config.yaml
n_layer: 8
d_model: 640
n_head: 10
n_kv_head: 10
head_dim: 64
d_mlp: 2560
vocab_size: 32768
activation: "tanh_gelu"
norm: "layernorm"
norm_place: "pre"
norm_eps: 1e-05
positions: "learned"
qk_norm: false
attn_scale: 0.125
bias: "all"
tie_embeddings: true
parallel_block: false
init: "uniform"
init_std_qkv: 0.0142
init_std_o: 0.00354
init_std_up: 0.0142
init_std_down: 0.00354
optimizer: "muon_variant"
lr: 0.00586
beta1: 0.95
weight_decay: 0.03
lr_head: 0.00342
grad_clip: 1.0
warmup_steps: 200
schedule: "wsd"
decay_fraction: 0.671
decay_shape: "linear"
final_lr_fraction: 0.0
batch_tokens: 65536
seq_len: 2048
doc_mask: false
z_loss: 1e-05
train_tokens: 766500000
steps: 11696
dataset: "wikipedia_en"
MLP neurons of a small language model. Each row is named by its layer, matrix (up: input weights) and neuron, and shows model dimensions 277-404. Each number is 200 + 30 x the weight over its row's rms, rounded and kept within 0 to 999.
A block is one neuron, or neurons of one layer that tend to fire together. After each block is what it responds to, as a language model described it from the Wikipedia text at the highest values.

L3.up551,227,205,194,131,181,219,193,184,191,196,248,226,204,209,241,215,198,220,177,184,233,180,243,191,154,171,199,214,186,204,237,180,190,208,204,244,204,207,225,227,216,214,204,220,181,190,211,245,179,218,195,230,253,203,270,173,231,194,182,232,220,211,225,165,277,172,135,254,183,182,193,144,216,176,202,198,212,268,246,242,187,233,208,131,225,231,200,189,211,194,215,142,211,189,236,213,238,239,257,191,226,193,228,178,217,224,168,274,156,224,202,193,287,205,192,222,226,160,194,183,214,172,250,165,186,201,210,192
L3.up556,211,197,239,216,194,206,177,238,225,223,219,243,240,142,250,205,224,193,185,215,208,177,228,202,152,219,191,184,192,215,188,180,200,194,196,251,237,229,136,210,147,162,184,181,211,243,221,182,186,195,178,171,144,208,213,192,205,144,240,207,186,189,191,219,188,237,132,188,207,156,179,224,186,186,205,234,218,238,182,232,176,211,189,188,223,255,201,216,194,259,189,211,173,208,228,215,194,214,219,262,210,283,164,227,180,163,188,227,183,214,200,252,238,191,191,188,196,208,169,187,191,201,202,153,230,240,142,195
Description: Infinitive "to" after control words

L2.up270,192,163,145,183,176,208,195,202,172,219,164,197,194,216,246,239,153,242,196,178,196,238,182,171,121,204,210,239,210,259,206,224,185,188,197,204,198,193,177,170,195,179,234,204,264,193,218,207,187,205,183,213,231,217,197,156,236,149,201,166,213,181,149,179,241,213,202,215,180,198,191,189,204,198,216,199,187,206,125,231,154,170,208,187,134,158,216,290,178,285,162,236,221,168,184,173,188,189,218,195,181,216,225,202,162,194,228,188,220,176,197,163,204,192,209,205,190,138,178,169,191,249,185,216,250,227,229,170
L2.up446,230,197,229,247,261,184,177,241,222,194,180,191,234,236,208,227,169,244,249,184,185,127,205,215,205,209,244,198,326,203,204,210,165,144,185,190,217,227,199,198,204,178,276,232,199,229,215,192,215,202,219,226,176,216,191,205,126,220,195,217,197,231,177,168,208,222,188,255,166,161,225,160,179,203,165,175,205,158,147,197,209,217,202,204,193,199,196,204,181,174,211,143,187,177,193,166,196,203,203,182,191,189,212,184,168,175,205,214,164,238,176,206,247,186,206,139,190,192,209,195,238,177,177,191,199,169,175,212
L2.up781,227,168,188,228,169,240,214,228,173,238,214,197,229,188,207,236,190,166,199,199,204,178,199,192,227,234,214,178,209,150,233,220,215,207,168,214,203,167,184,203,166,226,149,219,243,118,210,228,172,197,199,157,184,189,212,157,207,198,207,210,192,169,199,217,196,216,212,204,213,222,163,217,204,171,233,154,204,204,191,232,226,186,195,272,201,224,194,201,235,198,221,240,179,162,200,158,185,230,193,140,197,213,174,202,185,149,216,196,166,241,234,215,178,192,176,115,208,270,192,178,169,180,190,209,193,212,208,217
L2.up1012,193,214,211,171,195,230,230,181,195,218,256,248,249,178,207,184,140,188,256,207,182,173,220,227,196,185,132,203,263,182,222,205,161,182,197,237,164,210,192,148,149,223,203,241,226,255,185,263,281,197,186,202,140,190,206,206,155,157,142,166,186,142,184,200,218,210,190,238,219,208,192,247,172,224,215,283,196,221,223,204,237,228,176,191,221,246,158,183,212,196,227,201,175,211,207,244,164,190,202,256,191,184,183,175,185,213,172,167,195,214,192,220,180,187,122,176,221,170,171,163,150,190,208,199,175,172,207,185
L2.up1060,202,165,205,209,191,189,195,217,208,179,183,242,173,175,251,224,223,211,287,191,146,250,202,196,155,218,194,211,226,190,183,207,228,196,196,219,235,202,249,200,214,189,199,200,217,180,165,196,230,190,196,226,205,239,141,226,184,212,207,159,153,187,183,196,178,199,177,265,216,241,208,209,189,175,243,182,202,200,194,205,233,219,243,189,186,119,219,174,213,190,229,209,204,200,179,157,199,155,203,221,208,216,167,199,164,148,193,226,174,207,207,221,197,180,184,132,178,194,201,174,224,202,197,190,163,184,175,225
L2.up1410,222,228,209,179,262,176,234,183,199,159,232,154,196,221,211,212,177,209,198,153,182,216,195,184,217,202,175,217,183,271,203,196,232,235,247,181,209,203,203,213,203,167,222,197,260,104,177,216,160,158,204,249,211,215,152,218,196,202,243,203,204,217,176,200,195,196,252,217,221,213,219,245,233,222,188,219,249,186,182,216,190,185,205,234,214,269,210,188,202,141,173,229,227,180,190,214,207,202,199,248,213,215,175,189,136,171,156,202,203,201,223,143,205,227,222,174,245,160,215,170,220,183,187,214,157,206,135,206
L2.up1731,202,211,223,179,200,190,184,232,248,207,241,214,216,166,230,232,235,167,189,187,194,206,207,242,156,237,226,186,187,199,199,208,164,205,201,207,215,182,180,188,230,184,288,245,213,229,188,238,183,188,211,233,166,216,235,216,139,191,201,210,187,127,169,180,223,206,250,231,272,208,252,173,175,260,233,234,259,197,192,161,252,207,231,224,184,176,197,190,243,154,217,205,228,186,234,183,196,247,214,206,192,171,186,188,233,188,218,231,131,215,218,220,228,204,172,171,225,181,186,176,203,212,211,209,222,192,158,215
L2.up2356,171,173,228,238,197,215,213,185,207,218,175,171,211,178,217,249,178,196,209,184,194,206,236,231,197,200,194,157,213,188,242,214,261,214,131,206,198,201,219,219,243,233,218,257,140,172,181,235,170,222,227,176,211,222,191,198,207,215,157,188,202,159,195,160,201,219,233,232,250,161,205,267,212,192,171,140,263,220,155,216,163,222,171,179,165,190,173,225,191,199,235,165,175,169,184,203,217,214,207,185,221,223,237,200,199,208,235,184,186,215,193,198,154,170,173,148,230,132,192,149,173,206,157,234,196,232,185,162
Description: Removal "from" and verb completions

L5.up82,305,155,166,204,173,205,193,165,258,230,254,242,186,175,198,219,180,218,190,189,219,222,218,201,172,180,222,219,187,251,257,192,169,175,184,230,219,138,216,169,185,218,204,183,224,191,190,194,182,234,186,256,236,205,206,201,216,187,230,180,257,159,215,172,214,233,196,231,197,225,217,180,218,221,177,225,186,229,273,163,202,176,221,238,264,232,156,192,164,228,196,193,201,188,175,210,173,178,150,196,191,170,195,206,215,220,203,184,191,134,145,218,187,218,148,206,225,207,227,152,217,241,200,205,188,209,265,222
L5.up334,204,186,221,231,189,246,206,195,210,203,171,175,168,238,198,141,193,210,197,195,196,188,205,202,230,178,210,232,190,214,229,196,164,189,227,223,200,194,226,255,189,198,211,198,201,221,208,222,207,221,188,192,236,248,211,202,206,184,229,181,237,154,183,216,209,232,191,224,235,134,179,221,185,258,172,169,148,169,222,193,270,140,177,270,192,186,238,243,201,224,184,252,202,209,223,195,181,198,231,202,214,242,222,181,209,190,158,217,255,153,228,249,211,244,193,173,243,165,188,210,200,167,199,159,200,194,212,219
L5.up786,244,210,215,179,185,211,189,214,254,208,209,216,156,233,170,175,209,180,211,189,199,178,181,198,215,199,183,201,160,212,283,229,234,185,258,237,251,183,215,176,197,178,210,198,169,224,193,221,187,199,232,205,224,186,201,203,237,179,177,212,184,234,207,192,232,207,195,224,219,170,191,217,195,187,204,167,150,204,215,211,182,178,149,189,180,239,182,210,180,195,227,198,192,246,231,256,194,232,195,201,183,202,201,177,182,195,218,222,258,229,218,230,195,166,228,202,187,205,213,184,163,188,198,131,192,226,214,207
L5.up1164,213,235,182,189,173,165,171,219,199,218,193,223,172,241,246,199,189,182,174,227,206,177,221,183,122,150,153,209,159,178,188,202,214,218,207,200,141,246,207,186,207,243,243,214,212,209,135,203,236,160,250,154,171,182,166,203,251,206,175,141,218,139,154,203,205,188,213,183,199,141,202,197,225,250,182,231,239,175,219,141,259,256,148,204,216,209,265,174,146,232,137,103,195,195,225,224,199,207,178,181,198,230,239,203,154,152,219,187,213,204,227,229,250,170,199,236,227,199,206,153,210,261,237,198,195,171,239,200
Description: Table cell starts

L5.up226,192,162,190,186,155,147,182,224,170,203,218,219,201,215,176,263,181,172,181,204,242,216,201,197,144,243,171,188,187,186,198,158,188,176,184,200,209,161,168,195,229,174,238,161,244,201,141,190,179,189,212,209,196,171,163,222,211,221,206,226,193,217,194,216,264,211,231,220,176,210,243,231,171,215,219,214,172,157,213,225,208,200,184,211,171,287,246,215,188,220,144,211,163,168,184,191,178,160,192,192,173,189,182,200,170,235,193,247,192,201,207,216,274,130,221,225,205,194,190,217,177,223,252,192,192,217,215,184
L5.up1429,239,183,287,227,161,206,212,239,148,216,234,206,232,208,211,187,231,185,184,194,193,244,148,181,147,154,223,188,224,223,191,182,181,218,256,224,189,156,241,177,177,203,223,234,160,210,197,204,198,215,266,273,174,203,193,218,130,211,245,170,176,199,211,216,207,248,240,210,134,213,183,235,229,262,154,238,198,134,226,181,237,164,226,202,232,199,236,214,205,226,146,187,214,190,208,216,103,199,186,218,225,176,207,164,188,197,241,226,167,160,218,190,181,210,220,147,201,173,197,233,210,207,176,191,207,167,185,168
L5.up2017,178,249,246,240,186,229,198,272,203,210,209,162,207,239,204,227,206,219,215,198,203,180,176,232,150,216,199,204,246,160,179,163,208,205,208,203,187,208,167,235,205,226,209,258,249,176,241,147,194,242,222,261,166,174,192,202,173,151,216,230,147,244,213,201,192,176,176,193,211,169,155,199,198,214,144,142,236,178,208,156,168,184,182,154,208,198,217,221,194,194,168,215,141,221,135,185,195,170,202,182,208,198,187,210,220,233,187,197,199,202,185,175,192,141,202,185,254,175,170,198,183,234,268,228,207,168,243,188
L5.up2523,153,222,168,183,185,191,209,211,169,161,227,210,191,185,141,214,187,186,189,243,196,160,217,167,142,218,145,219,187,211,159,164,157,180,193,204,193,223,193,129,138,179,234,164,202,151,150,193,213,167,205,174,209,197,213,207,157,222,180,161,245,180,200,231,219,237,227,190,164,171,217,235,247,216,170,240,238,113,189,203,233,214,181,197,256,219,239,239,233,242,199,217,211,179,181,194,171,213,194,209,187,187,186,192,170,207,225,197,207,235,198,232,200,200,188,203,200,160,209,225,163,230,238,210,176,162,147,202
Description: Aspectual and phase verbs

L2.up138,209,192,191,221,188,207,212,205,193,148,221,221,220,189,180,200,188,223,226,201,200,169,178,188,173,179,187,229,224,228,219,258,211,200,230,200,250,220,191,238,192,161,186,204,124,223,175,189,175,205,169,231,188,183,179,148,187,190,147,200,209,177,175,203,181,170,203,228,163,238,160,179,208,223,171,190,174,194,177,234,238,159,279,250,232,245,170,167,171,217,212,161,204,256,175,209,213,192,202,201,181,206,217,208,231,160,158,178,194,254,189,260,208,259,185,194,172,218,200,171,194,188,213,200,142,155,179,173
L2.up672,207,186,196,183,185,189,199,203,234,229,165,223,198,177,192,282,251,206,221,201,253,185,166,147,198,149,194,215,239,204,210,193,189,227,190,182,216,207,212,221,179,163,229,125,194,148,177,222,184,212,220,178,193,179,201,218,183,144,146,252,170,177,191,175,203,195,228,217,182,231,197,194,184,144,179,171,162,174,202,214,222,140,158,225,238,195,254,255,163,203,188,148,246,210,207,176,180,230,184,177,248,234,182,229,199,208,221,158,201,263,122,214,170,204,215,206,245,235,222,215,212,222,171,195,184,190,246,200
L2.up934,202,167,211,212,132,214,245,226,181,203,186,203,154,185,206,207,270,199,226,203,226,184,220,175,184,177,210,198,221,182,245,265,228,178,181,194,207,187,146,191,160,167,212,149,216,192,191,158,219,217,207,166,145,175,160,190,186,99,184,223,188,164,252,197,203,270,158,188,163,212,187,209,207,206,184,247,219,194,184,195,187,219,221,206,227,177,220,189,207,225,157,166,225,200,188,210,140,214,220,199,194,177,218,220,187,197,200,184,215,212,222,201,176,222,207,230,234,224,166,212,228,246,171,156,180,194,154,183
L2.up1114,221,198,194,182,215,185,253,213,218,195,165,238,145,156,199,269,228,185,194,207,282,200,223,222,226,159,221,247,190,172,256,297,248,200,186,211,230,239,171,218,252,130,226,159,183,212,177,174,179,166,202,140,165,116,233,208,168,230,151,192,142,164,256,177,195,261,139,183,185,216,220,223,211,189,174,230,202,175,201,205,217,174,256,174,228,229,213,209,186,197,199,192,182,227,147,187,164,195,197,203,237,201,203,171,181,226,161,227,179,207,177,201,188,221,210,171,222,192,147,221,225,258,183,192,193,195,169,165
L2.up1141,212,204,187,243,145,218,158,235,204,218,187,211,188,189,213,251,218,149,235,201,211,142,184,195,188,235,250,173,198,188,167,177,247,151,184,203,236,193,192,224,218,192,270,142,216,211,199,226,206,260,204,250,128,198,221,237,225,186,203,218,209,199,173,135,168,193,169,191,246,202,200,220,210,177,206,188,157,192,175,220,219,196,228,239,205,210,203,239,116,200,200,187,224,223,197,220,155,200,255,208,199,210,230,216,207,221,208,213,168,260,181,187,165,223,194,190,175,205,177,215,185,165,226,144,123,210,202,159
L2.up1185,213,244,205,157,153,208,239,239,205,213,237,238,176,142,230,194,164,217,207,241,285,167,187,222,179,206,206,226,181,207,195,206,219,196,181,205,228,227,203,198,205,144,187,160,158,240,185,203,206,195,207,193,215,158,252,244,176,172,224,213,204,222,212,186,206,284,211,211,209,200,192,204,192,285,185,203,195,144,156,155,212,135,177,177,234,241,237,180,175,193,219,195,221,261,172,178,226,208,192,188,175,188,192,163,199,215,166,230,205,244,228,152,163,219,250,154,233,272,214,184,231,192,204,221,206,164,216,201
L2.up1584,172,231,222,197,163,214,190,203,175,155,206,201,167,186,148,259,282,227,228,192,230,188,146,164,171,205,228,218,180,188,178,231,208,231,221,184,218,229,222,224,216,216,174,89,119,210,132,186,211,173,211,190,208,224,235,201,212,221,141,263,210,133,232,243,191,228,123,259,184,171,233,164,157,249,160,144,226,160,206,223,200,117,173,233,278,206,162,204,177,193,199,208,234,217,153,193,239,202,233,198,229,187,208,219,228,221,137,175,223,213,183,185,194,214,185,217,224,231,219,206,216,202,161,190,161,195,177,160
L2.up1759,254,165,161,226,119,223,234,210,191,225,194,193,143,158,190,204,207,170,220,232,250,208,157,172,177,203,227,244,242,193,261,223,217,217,194,199,223,198,167,202,185,183,181,147,208,206,240,218,177,189,211,168,212,180,187,198,234,201,136,214,144,185,169,171,213,213,175,183,217,231,182,206,257,149,188,209,238,188,173,242,208,174,234,156,220,234,244,201,112,215,181,210,206,206,200,207,186,226,160,224,238,202,210,184,224,198,207,178,171,236,164,208,196,257,185,206,202,242,207,181,215,193,204,156,182,179,210,172
Description: Final table column cells

L2.up404,144,148,225,197,209,191,206,198,183,229,219,196,244,215,216,216,216,155,214,231,188,222,178,164,184,151,169,218,222,226,220,202,170,200,177,215,185,163,169,185,215,184,226,170,248,202,240,220,192,172,191,222,265,238,169,243,216,184,183,199,186,178,194,172,193,215,92,199,211,252,205,214,168,176,285,219,227,197,154,246,198,173,215,226,188,146,193,214,180,174,184,192,177,171,167,198,199,239,204,182,174,199,262,161,183,178,194,245,202,196,146,212,204,224,174,181,205,223,194,233,204,211,160,215,216,185,231,149
L2.up429,159,180,182,224,166,223,219,207,213,194,158,218,202,207,209,167,215,211,229,253,274,205,241,212,176,174,230,172,197,189,203,173,136,236,184,230,164,187,195,167,173,165,223,230,225,195,263,217,201,173,152,236,255,193,179,242,171,186,161,281,167,242,152,217,217,246,175,193,200,184,234,207,139,187,189,156,182,203,240,194,234,162,202,157,177,199,224,188,238,173,218,216,217,192,173,197,189,230,203,203,217,171,228,231,215,157,225,171,225,204,193,203,214,250,215,235,194,212,187,183,177,165,155,180,214,168,194,214
L2.up539,156,163,192,187,190,229,236,219,205,222,183,205,207,188,160,223,241,141,204,232,201,160,178,218,149,159,172,216,163,142,176,204,107,216,167,209,180,135,186,162,281,207,237,221,202,199,235,232,192,147,189,232,211,201,197,210,203,189,176,249,192,197,204,147,208,233,239,167,174,188,151,214,179,191,188,220,207,205,184,203,212,219,201,203,181,203,231,152,237,225,215,277,254,191,191,269,209,264,229,186,216,136,228,193,203,187,205,168,217,162,219,181,209,203,272,220,173,174,210,206,185,208,192,228,226,217,231,159
L2.up656,160,170,281,208,233,169,183,208,182,167,253,234,184,194,198,164,244,187,181,251,220,281,210,224,195,245,232,203,219,223,197,214,185,240,133,243,195,196,233,198,190,161,226,176,217,175,217,209,174,205,211,187,172,196,167,180,216,212,250,286,167,221,161,194,195,246,222,181,209,243,155,211,171,169,175,128,202,218,250,260,216,180,254,181,187,185,227,134,239,153,152,226,206,194,247,145,210,174,201,208,196,162,249,194,249,210,177,224,217,201,179,199,242,216,209,184,221,275,190,240,225,212,187,179,200,187,244,218
L2.up900,179,180,189,195,175,189,279,186,209,231,186,194,222,228,229,205,225,233,214,189,191,257,231,169,194,234,240,179,180,221,221,199,189,263,196,202,223,174,225,189,197,195,214,189,166,128,182,201,199,256,180,218,203,203,227,229,169,186,187,263,199,204,206,190,246,282,189,214,175,176,227,143,188,192,207,147,191,177,202,151,247,217,223,234,185,155,262,142,217,165,204,236,212,223,200,215,136,202,256,211,235,204,240,191,219,148,253,247,207,174,227,197,201,152,203,301,177,177,199,218,175,216,179,172,155,198,201,197
L2.up1196,172,214,197,189,212,206,202,208,219,210,234,170,220,219,190,184,176,205,184,196,227,223,165,204,206,224,183,178,220,172,200,222,175,190,197,172,222,215,208,167,213,210,254,232,221,157,252,212,183,214,246,205,247,282,154,261,153,165,185,243,173,194,148,223,211,222,222,179,206,219,219,207,143,176,207,204,196,210,263,219,196,181,203,239,172,209,246,176,155,156,194,217,262,207,159,202,249,168,192,226,210,204,225,167,199,238,216,226,175,208,206,160,166,221,205,234,179,217,188,140,246,189,176,164,199,184,193,194
L2.up1591,140,219,229,186,211,195,237,212,136,202,162,182,193,193,216,163,193,160,231,211,228,203,199,188,224,170,144,250,192,215,231,202,135,245,182,216,172,193,176,131,196,135,139,199,182,164,168,181,263,194,230,171,201,225,206,203,241,177,188,237,193,198,202,208,206,216,57,227,160,175,177,155,160,201,239,215,199,155,222,229,215,165,213,194,213,162,169,227,185,208,261,142,187,151,205,211,170,214,215,208,212,182,205,188,196,153,172,203,180,159,203,204,245,152,163,196,177,213,157,195,191,183,168,239,196,175,227,183
L2.up2119,161,229,187,204,212,213,244,230,160,158,176,198,201,185,236,188,216,215,196,229,240,233,230,148,180,222,173,168,211,246,235,181,196,184,188,234,169,201,214,134,197,209,246,164,159,183,283,199,198,200,198,213,214,134,201,163,201,119,158,222,171,230,160,174,185,154,179,212,176,199,231,146,203,202,152,171,204,208,169,179,196,205,217,209,218,204,176,194,216,157,228,170,251,204,218,185,201,212,205,194,121,220,175,175,200,233,243,217,181,254,187,193,224,160,228,231,189,160,167,220,225,206,163,197,189,175,216,199
Description: Technical phrase completions